Weights of a small transformer language model.
Training: a variant of Muon for these matrices, 158M tokens, 4831 steps.
MLP neurons of a small language model. Each row is named by its layer, matrix (up: input weights) and neuron, and shows model dimensions 0-191. Each number is 500 + 25 x the weight over its row's rms, rounded and kept within 0 to 999. Numbers have three digits each.
After each neuron's rows, "fires on" lists the tokens most often at its 100 highest values on Wikipedia text that the model never trained on.

L9.up595:513474452510470437472533487536511501532505495493502504536504492521497511525491559552535495515497513512520490507508534471521491469515490520513490421508493529522518462493461513488463503485513499458516502460481478510502555482468531487505479506501535458523467494496546499519499529482527484493490467493535539527476471467521511462511490517528479502502456519498501499496498511500474436556493500520504477499553523504513529521538433505486509501522498446489468474502485519484458495503528503489470513504485496524487474521509483509510499459551497538507515481448503482495522525469500498467
fires on: "m", "em", "an", "le", "ur", "ict"

L13.up185:451519495539464519452525509529529491504479485525525522482518515502486492540474463428503494476521511480511509535519490470518478535540537501495487504496518494502499485516495512520475494503518488456480540476464499461488486482517553464504480485527492491511504539556451479485489455464477520484508447493484512448486509500475502509451498500484485512510502505481514473524531477464510516493508473493524481529544479552493508502515514467540490506488547507509490505474565531513493528499483509519547453488450510544507518509510540512517545511471497469513530468495505511522484502498477469541
fires on: ".", "h", ":", " e", " |"

L5.up498:494514494527510486541499458504516514542470503501510512486499496503512505543490498532534494503506567535545498478530503495499501493463501514522497500503507523485549532534452457513525510471512471510562473495522497494578475505476487456483515517538514496489502470497487516508483488495457534518493519490551508541543462447491461497457477529486486452488518493476495491487469519474494509501508495518497496523490515515482464505506489505462482481466538504494533497477557444539461488479489498519530490463470487517479503486497504477478480501490462514487494510519462551471443537488532514513
fires on: "–1", "/", " |", "–2", "–3", " 4"

L11.up207:526508465522505487514530527444462530529440494494508532508465514553535538463499505499528537484529508525515494538496533505498508517471470486507510519489522490523483493514526481522467452475495459526458510509472498493475501476468513526527516501457492498525515522497526475505543493482488475480531471508461542454557528519515512517511510498481565514456509519472486507492524506520498494496489509510479511505519463484492486486493491499488478530508498509526468507466482466520491465445530462469485507457542529506477510466487532507510486491511520474540500521535495483518531483455527480429
fires on: " ex", " t", "or", "ic", "op", "ter"

L13.up763:502513556524500465513497538494529515527506492458502528482479479529503554488488460481478488484511484544487492512469458528467472486488497531512500511514516496477483506531503493509463468519536507493517495531492517489475486483486539493536532530527513580498462505532463517498492481521501536482501444487439499497477467515427465529502504542479474518497510534490518516503558481494465488541476466507471515510524499483495506534514519485518438464453524519526520513472509498520495485474474490526505454479472489524470502484523511496453500483506508524471510529496540467500481482501473494511
fires on: " |", " –", "'", ":", " with"

L2.up499:473495519507457505495507533522490503499495452528483464511507517528519518497500456535509479552504490525477505487516494520486509517498506516487502485515472454549530530535501465525582485550579513480447497493525495540490493463477499479501467539517519469497532490519531519480524467497517497506473498471485535499521478496474511450499509462435538504484495489493481479492469493514498532460487500466469526527477464449497511511479475549536561514495514500510556479513493505502511506491520489503496511506484492494444509508495500486500468485497509513496442522499490516515502506503457468521
fires on: " r", "gan", "iver", " Team", " sl", "orm"

L13.up675:532509505483511520525495468522498482451536493497469490512515519503549460482468498499561444500512557500485440493492495437493489455508469479463482517511507502504524531514483511484512503481500506486460528500523494483513506499550457493475456546508516511508465517470531506521438469501516481505455478482481466510500514491466518522536529494536471486519455522523491513548524514547478478514471477474551503464538528509481475520512518490469493523473478523494488491511520466514502499526492520548525521537488500500512500500493487503523447526464494520494485518484539538497504488514489483460
fires on: " p", "eb", " his", " out", "ove"

L8.up503:526483516544522530546538538537481469463461454508506499486466469504502486550510506535515506480496491472475479483498487489527450510521533485502538479474479515482539508521539524521491476499550516455526496526458547497480545536482477479505519502486459492499492489455511493505503496493498450491478481530494499516494474534455510471449543529487514513476530466516506563532508506505489477489502519479565481494505487502494480535506476507515478469466480490543502483529507500490507490497510498521508498482494525465487456536508461465480463499520483493526501512484555534528514502484467536496
fires on: " j", " Cent", " University", " cent", "velop"

L2.up706:516479474432498460529498490536502486493450513511541496500490495550529507486498529497490479482529506460528472533520485501530549471509477519515507490539511494494518530545515503485488524518469496487510466522483505541474523436485476459480511486525501455475497493552512522493508499501504463521455493489504486530512525451484503485491523499453529503501482456487522465520499464532525515539519495456528502516497493485487502502464487519503510472525529495516530475493509503498523501562531528485503525507437477472471504557496473524490443502503498496533476521490481561488470528499490497536
fires on: "aw", " sh", "iver", "tern", " g", " sl"

L7.up360:497485551509535511496517520449508501531442519563513505470496506507496467496526535527514493477498500501538493547476493497510534481469533454505482508493474519492535494520483508474471469531449495508508492487556541483480524489513524489443499488472548494507484496496508513544503502498479513482520460482544534532518481506528449466502516490511505516507473526490488534505517495512487499521469489515526504519498462507461439497504527491482509515503449567507540458476462497470512523520528578510500506524535523512508516483496511486494467520453490495477501463495503528512485517473501477483
fires on: "p", "ap", "app", " sp", " down"

L6.up629:490504527511471494519503489482484480479503484524526466512479505497511460486504546529479504537469525488504534514493461485517529459528515510533497523498458510493488496503480521521459473495486511488498531537524498488482512504459542525451501477508468523499489521439499495505513496524517498481516462520538537498478477506468509481498486471488468469503525484523487494496527479498552482515457551487490502468539486504545478515536483468513496557547452546472527501499514497487490472487505524531504509476523492556513492545502509458511505516434484520466536536489552451540477487478494545492
fires on: "ap", "ep", "up", "F", "um", "app"

L2.up660:524481482534531475496527497465471504556458511484488481507516504520550489502482515506558457528499536484487494479507492509502517521498520522499467468509496502543514482508438469488483480481504503505545448419477517537520520473493505498518546498517495488522514478515486472489503488513474511507484506546510482491502506441515499525530524521448526448501512497494503446493510449525505482495491469548512512511483508497476521502502512472440513516484475517466497486547531516482517458493469542502495511500507529466494477524478534488492533540499471442517469536507484466508482509528507517498
fires on: "ow", "–2", "ou", "–0", " He", "–3"

L13.up682:513497498518519524503469522485520473484544527460538454468472508484548539510452475481529552466492490532478499505503568477492477501501492510491528498551492450496473516543554492472553465491497500566493518515487510498522524492485503484519508504457522488497493521513467488498519512498473501494520489531483498454556475483498506486472520509505509501472471507509519474492499525519489490505492542480498484497534474464494506537457508498518494492490425477488483498496487505505520490499505451508531517471533450536478447461492518476513504507513482509537514452505468487514469489526540471480
fires on: " ex", "or", "p", " cont", "i", " award"